config = dict(
    d_mlp=1216,
    norm_place='pre',
    parallel_block=False,
    init_std_up=0.0177,
    optimizer='adamw',
    decay_fraction=0.425,
    batch_tokens=[65536, 131072, 262144],
)
MLP neurons of a small language model. Each row is named by its layer, matrix (down: output weights) and neuron, and shows model dimensions 32-127. Each number is 50 + 10 x the weight over its row's rms, rounded and kept within 0 to 99. A neuron's up and down rows have the sign that makes its largest values positive.
A block is one neuron, or neurons of one layer that tend to fire together. After each block is what it responds to, as a language model described it from the Wikipedia text at the highest values.

L5.down11:58 56 42 49 60 35 49 48 32 56 48 47 68 54 59 42 52 65 47 54 56 55 54 55 65 40 52 60 59 40 46 54 63 56 56 46 35 46 49 33 41 64 59 47 67 64 65 64 51 61 49 45 56 46 70 61 39 54 67 56 56 45 55 33 51 44 48 49 39 26 47 60 37 39 51 65 33 47 58 35 45 53 45 33 44 47 55 50 51 56 44 55 61 45 30 51
Description: Table separators, word fragments. Pipe or semicolon separators right after numbers in tables of stats or vote counts; also mid-word pieces of split words, such as Ul|t|imate, sil|ver, l|iving.

L10.down100:34 49 54 54 57 46 45 60 43 47 47 60 48 46 41 58 47 35 64 45 53 42 53 44 42 65 54 54 46 57 56 48 54 37 56 49 64 40 43 52 55 68 55 39 56 53 49 46 52 57 53 61 54 42 46 43 47 52 41 71 49 57 41 52 31 53 36 35 45 47 38 51 70 41 58 46 58 45 55 67 61 62 74 48 56 57 70 51 62 33 54 54 65 51 52 58
L10.down171:50 64 28 60 64 38 57 49 54 58 60 50 47 39 64 55 53 45 64 45 56 56 50 46 66 56 34 57 52 73 50 58 62 55 44 50 58 55 39 48 52 50 24 42 48 46 53 61 48 64 60 66 49 47 43 56 56 37 38 51 47 34 32 58 52 48 64 50 55 50 59 41 59 45 44 41 49 54 58 45 62 34 56 50 54 46 62 41 41 45 53 50 51 45 46 57
L10.down241:57 56 39 45 52 65 65 54 47 51 55 52 54 48 44 59 55 40 65 47 45 55 47 49 49 55 37 62 48 45 45 54 46 50 55 43 61 65 71 54 45 59 45 60 59 68 42 34 45 49 64 56 47 40 57 49 42 36 58 53 61 57 40 57 32 48 32 51 58 34 54 68 47 59 60 60 29 43 38 40 46 41 57 41 69 52 42 54 54 55 61 46 34 62 56 35
L10.down561:46 64 55 48 40 43 48 68 58 62 68 46 47 42 67 64 59 63 46 49 56 58 52 46 58 67 56 52 44 35 59 29 41 51 47 46 43 41 62 49 65 34 42 57 41 40 50 56 47 42 31 56 32 56 38 52 46 58 38 53 47 50 41 56 42 39 56 40 67 64 43 44 55 60 70 49 44 51 46 44 38 62 50 31 51 50 37 54 55 40 59 52 36 61 62 43
L10.down763:42 59 46 52 58 58 27 57 68 71 49 30 62 42 48 67 56 44 53 54 70 61 35 52 57 54 56 56 45 66 45 52 42 55 49 48 40 46 44 45 67 49 36 51 58 46 41 61 49 49 56 48 39 60 54 47 61 49 39 33 64 52 45 47 49 50 79 48 63 44 54 52 73 42 52 49 58 38 41 65 48 39 32 38 64 44 54 49 36 32 29 41 53 35 49 66
L10.down793:43 61 36 42 58 54 49 65 51 53 52 49 37 35 56 54 57 52 65 30 49 64 54 60 44 40 49 43 56 64 35 53 55 51 55 35 40 38 53 48 44 74 49 63 48 46 44 54 47 41 49 45 30 45 59 44 56 60 45 46 50 51 45 50 60 61 63 61 61 59 36 44 41 49 42 45 65 56 54 34 59 54 51 47 54 67 39 45 51 53 45 38 37 43 35 45
L10.down1038:44 76 34 51 61 40 54 52 48 48 53 48 47 40 59 46 49 42 39 41 56 60 60 59 51 60 47 56 52 65 44 54 45 57 46 53 53 36 50 39 53 41 68 61 51 48 54 62 38 42 50 59 50 45 42 50 61 65 58 39 48 53 45 51 53 62 58 51 46 52 45 51 63 51 54 38 43 67 49 46 62 39 34 38 49 41 51 48 45 42 52 65 62 37 46 45
L10.down1145:58 40 69 63 61 36 62 54 52 63 39 30 44 47 50 53 50 43 48 48 51 50 46 51 70 46 45 52 42 60 25 57 43 45 51 54 46 32 50 52 57 37 55 45 32 67 40 50 51 38 58 44 75 39 34 56 52 52 54 48 32 56 51 47 54 61 62 49 71 47 38 33 50 56 41 58 50 39 51 47 61 56 43 49 46 38 61 33 60 70 54 37 38 48 32 41
Description: Adjective completions. Adjectives or their final word pieces before a noun or -ly suffix, often after a or the, e.g. deep, common, great, short(ly).

L7.down67:56 53 59 35 57 34 61 50 57 49 54 57 54 56 69 45 54 42 48 69 40 39 55 41 53 45 48 54 47 45 54 30 52 47 60 65 33 50 73 55 43 48 39 41 47 42 50 50 53 50 65 57 41 45 50 41 55 45 60 61 35 46 59 51 40 57 59 53 44 52 40 51 45 49 58 37 44 49 48 39 40 67 48 69 50 50 68 36 48 44 67 59 42 55 66 58
L7.down103:59 53 46 32 61 57 44 54 41 66 54 45 52 38 39 43 48 47 38 59 49 47 48 41 48 43 43 29 51 51 66 44 41 57 49 45 23 51 35 47 56 19 45 42 56 56 62 52 49 53 29 56 47 19 47 56 56 58 48 41 48 62 40 50 43 39 47 46 42 50 51 75 64 57 55 37 41 59 40 64 47 36 67 66 46 46 38 51 46 45 42 40 49 52 47 57
L7.down179:45 58 53 33 64 33 42 50 20 63 39 33 38 60 49 55 60 58 48 68 57 50 51 43 49 48 47 40 39 41 47 52 64 61 79 48 39 51 53 55 53 47 54 62 53 37 53 60 51 58 44 38 37 46 52 58 36 61 70 40 62 51 41 43 53 54 60 62 60 40 39 41 58 37 41 52 56 53 59 39 43 43 42 54 52 43 58 37 35 65 61 38 51 65 36 41
L7.down264:52 49 60 50 37 67 38 62 41 40 49 40 64 60 45 40 52 64 61 32 55 42 45 58 70 42 54 68 67 50 52 43 56 44 42 46 55 56 59 49 58 47 48 54 51 51 45 53 52 47 55 56 43 43 53 45 74 36 49 48 36 59 67 47 44 56 47 34 51 59 48 35 40 62 45 46 50 55 57 49 58 52 48 57 38 66 56 51 58 65 51 44 56 54 61 52
L7.down508:49 47 50 44 44 48 56 41 47 60 36 45 50 34 63 58 55 31 58 60 48 47 53 64 47 62 33 66 47 53 39 55 57 59 57 48 36 49 64 48 42 44 58 49 61 27 24 60 35 57 58 43 75 62 42 42 64 51 48 52 45 36 63 64 47 60 58 32 43 56 46 50 41 61 60 55 73 63 76 53 39 55 63 50 45 43 42 53 60 65 57 47 54 43 75 42
L7.down817:51 57 72 51 58 61 55 60 53 51 41 55 68 55 43 55 73 38 53 59 48 55 51 41 48 45 44 56 51 41 50 57 39 48 49 44 51 42 43 66 37 40 37 45 50 43 63 54 53 33 50 36 38 48 46 63 49 57 51 63 55 59 28 51 34 57 53 36 70 51 61 37 51 40 49 45 37 36 58 57 36 40 62 56 51 52 47 45 55 45 44 54 35 48 59 72
L7.down840:64 50 32 52 45 58 77 43 36 51 46 45 35 51 54 50 56 48 60 70 53 47 45 65 50 58 50 57 44 53 63 55 55 50 62 42 43 37 64 42 55 49 38 48 37 49 56 71 51 55 48 67 57 46 58 51 56 47 51 58 27 49 59 53 47 37 49 51 51 68 42 52 54 42 44 46 50 67 52 50 45 20 43 39 27 42 57 56 53 53 52 36 34 44 40 45
L7.down870:52 56 46 56 39 36 52 53 40 43 57 60 53 52 60 54 58 45 50 59 41 45 49 34 53 51 51 47 35 62 51 27 46 38 43 40 37 38 46 44 53 36 50 67 35 49 45 55 52 45 49 62 58 45 70 47 62 37 52 56 42 49 63 41 60 40 54 46 44 50 47 37 43 63 62 42 44 54 61 48 56 42 54 56 58 50 49 45 32 43 61 49 54 66 50 53
Description: Mid-word name fragments. Short subword pieces inside proper names, often foreign or place names, such as Mah-am-mad, Kaz-ak-hstan, Rich-m-ond, Nach-ik-atsuura, mostly in tables and lists.

L5.down148:40 54 47 47 57 49 52 39 48 58 61 47 48 54 65 52 50 61 43 42 53 58 47 38 52 65 79 76 40 62 56 45 37 55 55 59 48 49 57 60 40 67 43 37 46 61 50 38 63 42 54 38 63 38 45 55 39 67 54 60 56 57 69 43 51 53 63 48 42 58 42 43 60 58 39 59 47 45 35 32 54 44 48 47 54 72 58 56 47 44 27 34 48 53 48 35
Description: Word-final syllable pieces. Closing subword pieces that finish a short word split after its first letters, such as he|ight, stra|ight, ste|ady, Fe|et, stra|it.

L5.down1200:50 59 57 65 43 58 51 43 65 50 54 43 54 54 46 49 49 33 25 55 47 39 71 50 57 51 57 45 59 49 57 48 45 53 60 45 49 53 66 43 54 55 47 54 40 53 62 42 38 56 31 59 63 51 36 54 36 42 51 37 58 44 50 50 49 43 46 44 60 44 56 64 48 38 50 50 54 32 51 48 47 40 47 56 35 52 57 44 66 63 54 65 60 44 50 44
Description: Mid-span predictable continuations. Tokens inside a span the next piece is easy to guess: word fragments (num-b-ers, Phil-ipp-ines), currency signs before amounts, "as" after "known".

L7.down6:44 47 41 40 52 45 58 46 51 55 61 56 35 61 30 55 41 49 64 47 51 37 51 49 40 47 33 39 37 59 48 65 48 39 48 45 61 29 56 53 38 34 51 44 49 47 43 34 49 63 43 43 52 44 49 48 61 58 42 62 40 47 45 58 40 50 26 42 54 49 42 51 49 71 39 41 54 44 41 39 48 41 49 54 53 64 48 46 68 52 45 45 67 49 52 56
L7.down131:43 43 48 35 56 49 37 56 46 51 44 39 34 40 49 66 51 38 73 32 58 66 39 46 60 47 49 42 44 46 42 47 47 58 62 56 48 29 37 42 72 39 43 30 53 59 46 51 50 48 54 64 53 51 54 54 58 43 53 38 69 49 60 68 57 40 49 47 58 46 46 46 43 53 46 59 37 51 62 68 47 55 66 45 59 47 63 76 34 66 57 54 50 40 54 42
L7.down170:48 57 36 62 41 60 33 48 45 66 45 61 33 47 61 48 50 36 42 40 48 45 52 37 37 51 64 49 39 51 33 54 36 57 52 43 37 56 49 59 55 69 62 45 66 48 35 55 44 57 40 44 68 60 55 66 51 48 63 56 53 53 43 38 61 54 65 63 38 38 53 42 47 62 49 52 63 44 70 48 61 52 67 46 48 51 49 54 41 33 26 32 30 38 43 70
L7.down542:57 51 43 63 57 35 59 46 46 34 42 51 54 52 53 50 43 46 68 62 42 55 46 43 32 64 45 51 40 68 58 55 37 28 68 54 33 40 44 45 50 48 56 51 51 48 52 38 60 47 45 49 55 55 51 45 44 32 38 48 52 61 58 36 48 58 70 40 55 40 45 31 51 43 50 35 45 34 69 32 48 56 49 48 58 52 57 57 68 48 78 46 43 38 41 40
L7.down582:58 56 45 45 65 47 49 36 62 59 65 41 52 63 47 48 39 50 47 52 61 53 64 35 41 47 55 52 36 41 51 55 49 57 54 54 46 30 51 67 39 45 49 51 61 48 45 61 59 66 48 63 59 36 50 63 58 56 55 36 56 59 61 37 59 44 74 52 55 59 45 56 55 61 28 52 59 49 51 37 62 34 50 52 50 53 37 51 37 39 40 47 51 44 52 40
L7.down1079:44 40 38 67 51 24 53 63 48 46 59 52 52 52 46 43 44 39 60 52 67 59 44 27 59 23 50 66 49 61 31 24 54 69 52 54 41 36 66 58 36 44 59 32 67 39 51 54 48 49 52 51 56 63 51 44 39 53 57 45 47 56 40 51 51 53 68 57 40 36 55 57 48 52 60 40 60 64 49 53 44 45 44 39 54 50 39 78 60 49 41 60 67 51 40 51
L7.down1111:39 71 61 65 56 27 47 31 50 47 53 51 43 44 52 42 52 40 41 60 45 38 37 49 50 47 35 70 47 58 60 45 50 43 58 40 40 54 59 44 65 52 48 47 44 53 45 48 68 56 32 46 58 43 65 40 49 55 53 55 61 52 36 57 69 34 61 43 51 53 29 64 38 48 42 71 43 58 53 51 58 49 52 52 66 49 26 52 53 46 49 53 48 59 40 43
L7.down1140:61 54 59 54 72 55 51 66 52 54 56 65 47 32 42 45 55 62 67 47 51 43 52 51 53 50 47 44 61 61 51 38 52 35 50 38 70 40 54 37 60 50 35 44 48 48 61 46 60 64 53 51 28 48 44 42 43 51 45 43 44 55 60 56 52 49 63 54 53 51 52 48 62 51 61 40 38 60 42 66 41 46 51 39 50 62 33 50 41 43 52 46 53 65 49 44
Description: Table cell separators. Pipe or semicolon separators between numeric cells late in statistics tables, such as sports career rows and election results (| 3 | 32), plus scattered mid-word pieces.

L7.down186:77 53 48 46 48 45 58 48 49 61 44 44 45 44 66 60 45 31 60 39 46 49 44 60 66 51 52 61 32 52 53 44 49 56 58 48 53 35 40 10 67 55 67 38 56 59 40 37 36 46 52 37 39 30 58 42 51 48 50 65 58 48 64 70 56 39 52 40 66 42 65 56 48 46 58 53 45 50 53 54 47 52 37 29 38 54 51 48 57 49 41 33 44 63 56 40
L7.down407:57 27 38 46 41 37 71 58 57 45 37 58 52 64 65 48 59 70 67 50 36 51 35 52 25 37 54 51 44 53 40 46 74 61 38 72 50 64 41 47 39 52 69 60 59 46 73 58 58 57 56 47 57 41 54 49 36 63 50 48 46 46 39 39 72 39 53 68 53 48 51 45 48 55 50 59 49 50 48 53 55 43 49 70 45 40 56 53 60 48 50 43 49 46 59 55
L7.down485:47 53 41 40 49 43 44 57 47 42 51 73 52 52 50 61 37 58 48 38 44 52 62 61 54 35 42 50 48 65 57 39 51 39 45 42 65 54 35 40 59 49 64 67 55 51 57 61 59 38 55 58 59 26 53 34 46 42 60 39 53 49 49 66 60 47 50 33 52 64 45 51 60 49 53 44 64 64 54 57 44 43 42 51 67 58 32 52 67 61 42 59 50 39 56 57
L7.down611:65 55 42 51 61 46 51 68 41 54 49 47 35 50 49 58 54 58 52 62 44 47 52 49 47 54 46 59 50 51 59 54 57 55 47 44 59 54 49 37 50 66 41 44 48 62 48 74 24 47 53 47 31 47 54 45 58 18 42 61 38 37 57 58 62 51 44 53 45 54 71 58 58 40 63 50 45 58 71 42 44 43 49 25 63 39 49 51 37 54 57 52 37 49 51 38
L7.down616:41 34 45 54 52 48 50 61 34 59 37 41 64 58 40 38 56 49 55 52 49 57 44 60 45 59 56 60 63 66 42 36 47 63 39 46 29 32 46 47 45 54 61 56 57 48 34 50 53 58 47 35 75 40 50 60 42 54 54 49 35 56 55 61 35 45 62 48 53 34 58 65 65 64 35 47 61 61 49 37 51 48 36 66 56 56 53 46 44 47 71 53 39 36 55 50
L7.down673:56 38 42 45 68 52 50 50 58 59 55 19 46 34 42 43 43 36 53 52 41 67 49 52 57 67 42 61 56 52 44 42 40 42 58 43 50 56 66 59 44 62 64 44 55 52 52 56 39 44 53 44 44 39 43 56 49 64 29 39 43 47 42 55 55 55 52 36 44 42 37 36 41 57 71 39 66 44 65 78 44 58 64 43 62 50 47 47 52 48 48 60 45 43 25 44
L7.down882:53 44 38 60 39 50 64 45 42 46 53 60 41 47 52 38 59 44 50 45 37 60 49 31 42 57 44 46 41 47 50 50 51 63 40 64 64 40 53 62 44 58 42 40 52 44 48 66 39 50 61 42 69 60 57 46 39 55 33 52 71 44 44 60 58 48 49 64 33 39 36 47 62 57 39 38 60 55 54 62 54 37 54 48 40 48 13 61 49 57 62 57 64 74 51 36
L7.down957:52 38 56 48 50 38 47 52 55 52 46 65 63 55 59 45 52 52 59 65 52 40 55 50 49 40 54 40 52 75 45 54 37 52 74 48 50 53 55 32 35 46 43 51 53 49 47 68 46 43 52 52 53 55 48 52 43 47 47 50 63 51 54 52 40 51 35 54 44 49 43 48 50 27 66 48 55 47 55 48 40 40 42 52 54 53 48 53 37 56 53 50 52 48 43 48
Description: Naming and origin words. Words that introduce a name or an origin, such as as in known as, called, born and from (moved from, a girl from); also middle pieces of long words (hum-ili-ating, Ast-ron-omical, Off-ic-ial).

L10.down11:61 54 43 54 38 54 47 62 62 52 55 37 39 50 63 52 65 51 50 64 47 52 46 58 32 53 64 40 55 41 57 52 30 64 43 40 56 57 70 56 78 49 60 47 67 35 52 57 66 37 64 59 49 47 54 54 59 43 67 61 39 49 48 44 35 32 44 66 59 54 41 38 48 51 70 54 60 71 50 49 53 53 44 47 40 51 56 45 52 48 49 60 46 43 40 55
L10.down121:48 60 59 48 26 43 54 67 37 63 51 45 64 61 41 54 67 32 39 51 65 52 52 55 50 25 61 48 50 58 44 59 44 45 45 55 52 59 43 55 37 40 43 45 55 54 67 34 38 49 54 33 51 48 58 36 52 55 41 65 57 48 60 54 35 47 50 47 61 44 50 54 46 40 45 63 41 37 52 48 47 50 54 49 41 38 39 76 57 69 38 49 52 45 68 49
L10.down295:49 49 61 52 57 67 39 47 36 41 46 43 59 45 56 69 43 60 47 62 37 45 26 34 47 49 27 45 40 62 48 39 59 50 29 49 56 53 51 57 57 64 68 54 43 51 55 45 47 59 62 35 48 59 43 58 62 43 53 67 49 34 44 58 69 53 54 57 51 38 55 53 50 45 49 38 39 41 49 50 48 45 59 59 69 64 56 58 49 66 49 65 53 54 36 67
L10.down386:72 44 54 45 42 53 30 48 52 48 45 52 61 53 59 40 40 44 53 46 51 44 56 51 43 38 62 52 42 49 54 69 65 40 50 42 53 64 46 50 59 64 48 30 59 55 54 59 58 51 35 59 33 48 50 51 42 67 39 46 59 45 46 32 42 70 35 53 60 34 56 46 42 71 59 59 47 37 59 50 61 51 44 39 40 45 38 63 51 55 58 73 35 54 55 42
L10.down527:56 44 27 51 40 57 54 62 54 40 56 48 39 52 54 48 50 26 50 38 57 53 48 32 44 44 47 58 67 31 41 35 58 47 38 50 45 52 59 51 64 45 50 47 58 52 37 37 50 48 38 53 45 60 51 56 46 51 53 50 57 58 49 69 44 44 47 58 49 45 57 59 65 36 52 37 59 50 52 40 63 45 56 44 45 49 67 46 51 41 66 30 46 55 56 59
L10.down711:53 47 50 48 71 42 45 53 43 41 43 51 41 40 37 46 34 52 51 68 65 38 56 64 57 41 51 53 61 48 50 29 71 58 61 36 48 45 39 43 57 58 60 31 39 56 39 56 56 56 50 25 44 41 58 54 46 59 47 43 51 55 63 44 43 30 63 53 37 57 27 58 63 53 47 50 69 47 34 33 50 65 61 38 57 51 54 48 44 54 57 44 65 38 66 57
L10.down1004:61 51 47 41 48 52 55 53 38 47 42 22 55 32 44 38 47 46 58 41 60 59 47 44 58 50 45 58 67 62 68 47 65 49 40 57 68 57 46 49 50 48 71 48 45 51 64 61 58 52 63 36 42 42 61 38 53 62 39 53 44 56 45 57 47 34 50 65 59 55 43 66 55 40 58 65 41 51 44 39 48 57 55 48 41 54 62 53 45 42 24 61 50 51 48 58
L10.down1112:59 57 54 43 42 49 42 50 52 38 51 54 31 68 60 66 46 61 64 52 43 58 58 57 41 65 55 49 56 45 57 56 51 55 52 65 55 51 44 48 50 55 38 65 50 67 51 49 37 49 55 44 43 62 47 63 53 36 56 46 43 45 47 50 35 33 44 53 38 57 45 38 74 49 54 45 39 35 58 62 62 79 64 46 54 43 38 66 47 61 45 54 54 46 58 43
Description: Foreign-name word fragments. Early subword pieces inside non-English proper names and transliterated words, e.g. the b in Jalal-Abad, el in Çelikkol, ij in Vijayan.

L7.down146:57 52 50 56 41 31 38 38 53 51 58 27 41 35 44 50 55 52 39 47 58 56 52 45 41 38 54 36 47 40 53 44 53 46 51 53 34 60 46 34 45 59 56 36 41 69 55 50 53 47 35 57 50 37 42 43 55 50 59 48 46 64 36 41 44 38 41 41 44 58 57 52 35 40 40 45 40 75 61 49 44 45 49 63 40 50 52 57 71 48 42 51 33 41 66 70
L7.down157:44 66 58 55 49 42 71 55 51 39 51 55 32 43 55 33 51 49 46 68 44 65 41 29 67 57 58 52 61 65 47 47 49 31 59 62 57 35 47 55 39 51 40 66 38 46 45 51 52 44 51 54 52 41 59 51 41 58 40 61 49 43 39 41 46 40 65 54 71 35 46 37 52 43 54 48 57 45 37 49 49 35 43 57 45 42 41 52 28 56 52 38 43 51 42 46
L7.down271:52 60 59 31 35 43 49 47 43 60 34 42 47 60 37 58 48 60 52 46 57 48 51 53 69 52 64 50 57 57 60 47 60 55 36 58 57 50 82 37 45 55 49 39 53 64 55 32 67 37 56 70 47 48 44 60 45 50 53 55 44 41 69 52 45 49 49 45 69 41 47 66 55 53 30 67 56 52 25 54 53 57 55 28 55 44 33 39 49 10 49 46 42 47 38 54
L7.down305:25 63 52 48 55 57 71 51 56 58 61 57 48 46 64 58 42 50 42 56 41 51 61 58 49 71 60 70 49 48 40 48 55 55 40 36 29 38 51 49 56 59 50 49 33 60 43 46 41 63 50 50 40 58 67 42 65 74 52 50 54 45 40 57 46 50 46 50 35 55 51 50 44 51 56 65 55 47 39 50 46 51 25 48 40 62 46 37 44 42 24 53 48 62 44 60
L7.down443:55 66 44 38 53 65 49 55 44 53 38 52 64 52 52 73 58 33 46 69 39 57 37 50 41 64 44 47 54 53 28 70 47 51 43 32 33 47 43 37 55 65 68 23 57 55 41 44 65 50 49 47 43 61 70 48 56 44 53 59 52 65 52 50 41 42 40 51 45 36 47 45 57 29 45 44 41 56 61 51 36 49 47 52 38 72 57 47 49 54 41 42 57 45 32 40
L7.down556:53 57 55 49 56 49 53 54 44 54 52 47 63 54 41 24 51 70 55 62 52 68 48 45 48 61 54 44 60 61 60 23 39 53 48 47 56 64 52 42 42 56 44 35 32 61 59 51 67 53 46 51 51 40 57 56 41 40 78 54 60 54 65 69 36 61 58 59 50 56 55 47 41 53 63 43 59 54 55 46 54 50 43 55 65 43 45 37 40 54 47 43 69 45 51 58
L7.down626:57 52 54 59 39 47 51 29 63 47 62 52 18 60 62 49 44 40 44 60 34 45 67 43 53 49 64 51 46 43 53 56 40 34 58 56 37 52 60 51 47 57 50 50 59 49 33 40 38 51 48 54 51 64 48 42 42 44 35 45 33 56 55 54 55 52 49 66 60 26 55 49 70 58 50 51 31 38 47 56 64 47 57 48 47 50 32 73 41 39 66 54 49 44 59 50
L7.down846:55 45 52 43 56 19 49 54 42 70 36 53 40 51 50 57 42 55 50 43 57 61 54 65 32 48 46 54 55 61 51 61 56 45 63 34 44 55 52 49 53 62 48 36 38 50 46 36 57 58 52 47 47 52 59 48 47 62 48 64 62 29 39 58 53 58 26 37 61 65 29 50 51 50 55 68 40 62 54 52 49 47 28 60 39 36 57 53 64 44 50 50 36 42 48 52
Description: Size and position word endings. Final word pieces completing size, position or degree words, such as Sm-all, bott-om, Upp-er, l-ower, stra-ight, M-ost, often before a hyphen.

L10.down79:52 39 55 51 61 58 38 40 56 52 47 31 56 49 43 55 51 63 52 55 50 32 26 68 48 44 44 44 39 55 66 70 57 37 48 64 61 53 28 57 27 39 35 50 39 52 73 55 45 48 52 51 61 06 60 55 68 48 52 50 43 64 53 57 38 41 29 34 58 38 48 44 48 53 50 47 46 55 42 38 50 44 48 71 57 48 56 51 57 50 30 45 61 53 52 74
L10.down316:46 55 38 42 48 63 56 49 57 54 40 64 54 37 65 58 51 51 46 43 74 55 44 50 58 51 66 56 44 59 61 53 36 57 50 58 50 64 69 48 58 51 55 58 45 56 57 48 35 56 67 31 72 38 52 56 60 58 55 44 37 59 40 45 29 59 68 43 70 43 51 39 47 57 42 30 51 62 44 45 57 44 65 52 57 66 55 41 51 50 53 37 43 35 48 21
L10.down377:44 22 56 63 46 29 30 31 31 25 46 41 42 47 65 42 42 71 61 53 56 44 59 43 50 52 83 59 45 37 32 48 33 56 55 38 55 37 55 37 40 52 33 46 47 56 51 52 52 59 44 41 34 37 59 44 52 44 72 48 43 60 61 37 46 53 48 50 28 46 52 36 59 63 36 34 37 57 58 49 47 49 52 56 44 55 59 55 44 41 59 57 53 42 53 55
L10.down469:71 29 52 58 53 49 43 59 61 41 39 57 45 57 56 45 43 55 43 43 47 49 54 62 46 75 59 45 41 48 51 56 52 43 36 55 57 44 41 60 34 41 53 48 53 40 53 61 41 59 48 63 44 46 47 27 49 35 47 60 58 38 55 41 55 47 59 46 49 66 52 58 44 67 56 33 44 67 72 46 63 35 40 51 52 56 37 39 42 51 36 48 35 33 65 52
L10.down494:51 58 63 36 47 54 58 32 65 61 60 49 44 51 53 44 55 59 52 61 46 36 55 52 41 23 58 34 42 53 52 65 32 55 48 55 43 38 58 47 46 54 58 40 52 60 43 31 52 37 49 55 65 52 55 66 38 48 34 56 36 25 41 47 61 40 43 46 51 39 45 34 48 51 48 42 56 54 48 64 58 38 38 47 60 54 53 35 55 43 32 60 38 45 35 54
L10.down608:41 72 57 48 52 46 35 64 66 53 37 74 47 58 53 61 56 68 57 49 40 64 49 60 35 51 59 57 66 71 38 43 54 55 50 64 36 44 45 45 63 51 49 59 46 59 65 62 35 57 39 44 50 50 47 31 40 50 49 51 39 42 64 28 38 45 44 43 39 34 56 55 38 48 61 57 38 56 64 52 60 45 65 49 46 45 67 54 30 46 64 61 45 37 54 62
L10.down731:42 56 56 45 26 64 50 39 53 40 40 39 48 43 35 40 55 51 49 53 53 54 51 53 62 49 53 60 45 70 53 64 62 46 62 58 52 48 44 54 57 39 35 48 40 30 51 71 47 61 51 49 43 59 34 51 60 45 55 65 66 51 50 60 56 54 44 61 54 54 31 46 60 60 37 44 54 33 43 42 59 41 43 49 49 49 65 64 42 47 55 41 34 57 46 56
L10.down1213:54 51 50 60 75 44 50 42 57 44 50 62 52 33 45 51 60 59 50 36 52 43 45 52 67 42 28 50 44 37 53 64 35 30 57 29 43 60 41 33 51 39 56 45 53 59 53 40 25 56 58 45 47 44 47 49 42 45 47 55 39 45 43 52 47 37 43 35 45 44 59 45 47 27 54 62 52 59 40 68 58 47 64 35 42 43 53 32 39 64 47 50 58 51 43 52
Description: Mid-word "m" fragments. Word-internal pieces containing m inside longer words, often place names, as in Plym-outh, Verm-ont, Baltim-ore, Kunst-m-useum, and also in mem-ories; weaker on other mid-word fragments and empty table cells.

L5.down287:59 49 42 49 54 62 48 40 44 69 52 59 64 42 35 35 66 58 49 51 46 54 51 47 47 66 51 40 75 48 29 61 41 66 55 58 53 46 55 52 39 53 62 49 55 64 50 58 58 48 64 50 56 50 51 60 45 47 60 63 41 33 53 42 27 44 47 25 48 37 58 40 59 48 51 68 40 45 32 38 60 40 47 57 34 45 57 48 52 59 40 58 74 55 48 40
Description: Mid-word name fragments. Interior subword pieces inside multi-token proper names and foreign words, often in cast or name lists, e.g. Hjal-mar, Mach-ado, Llan-os.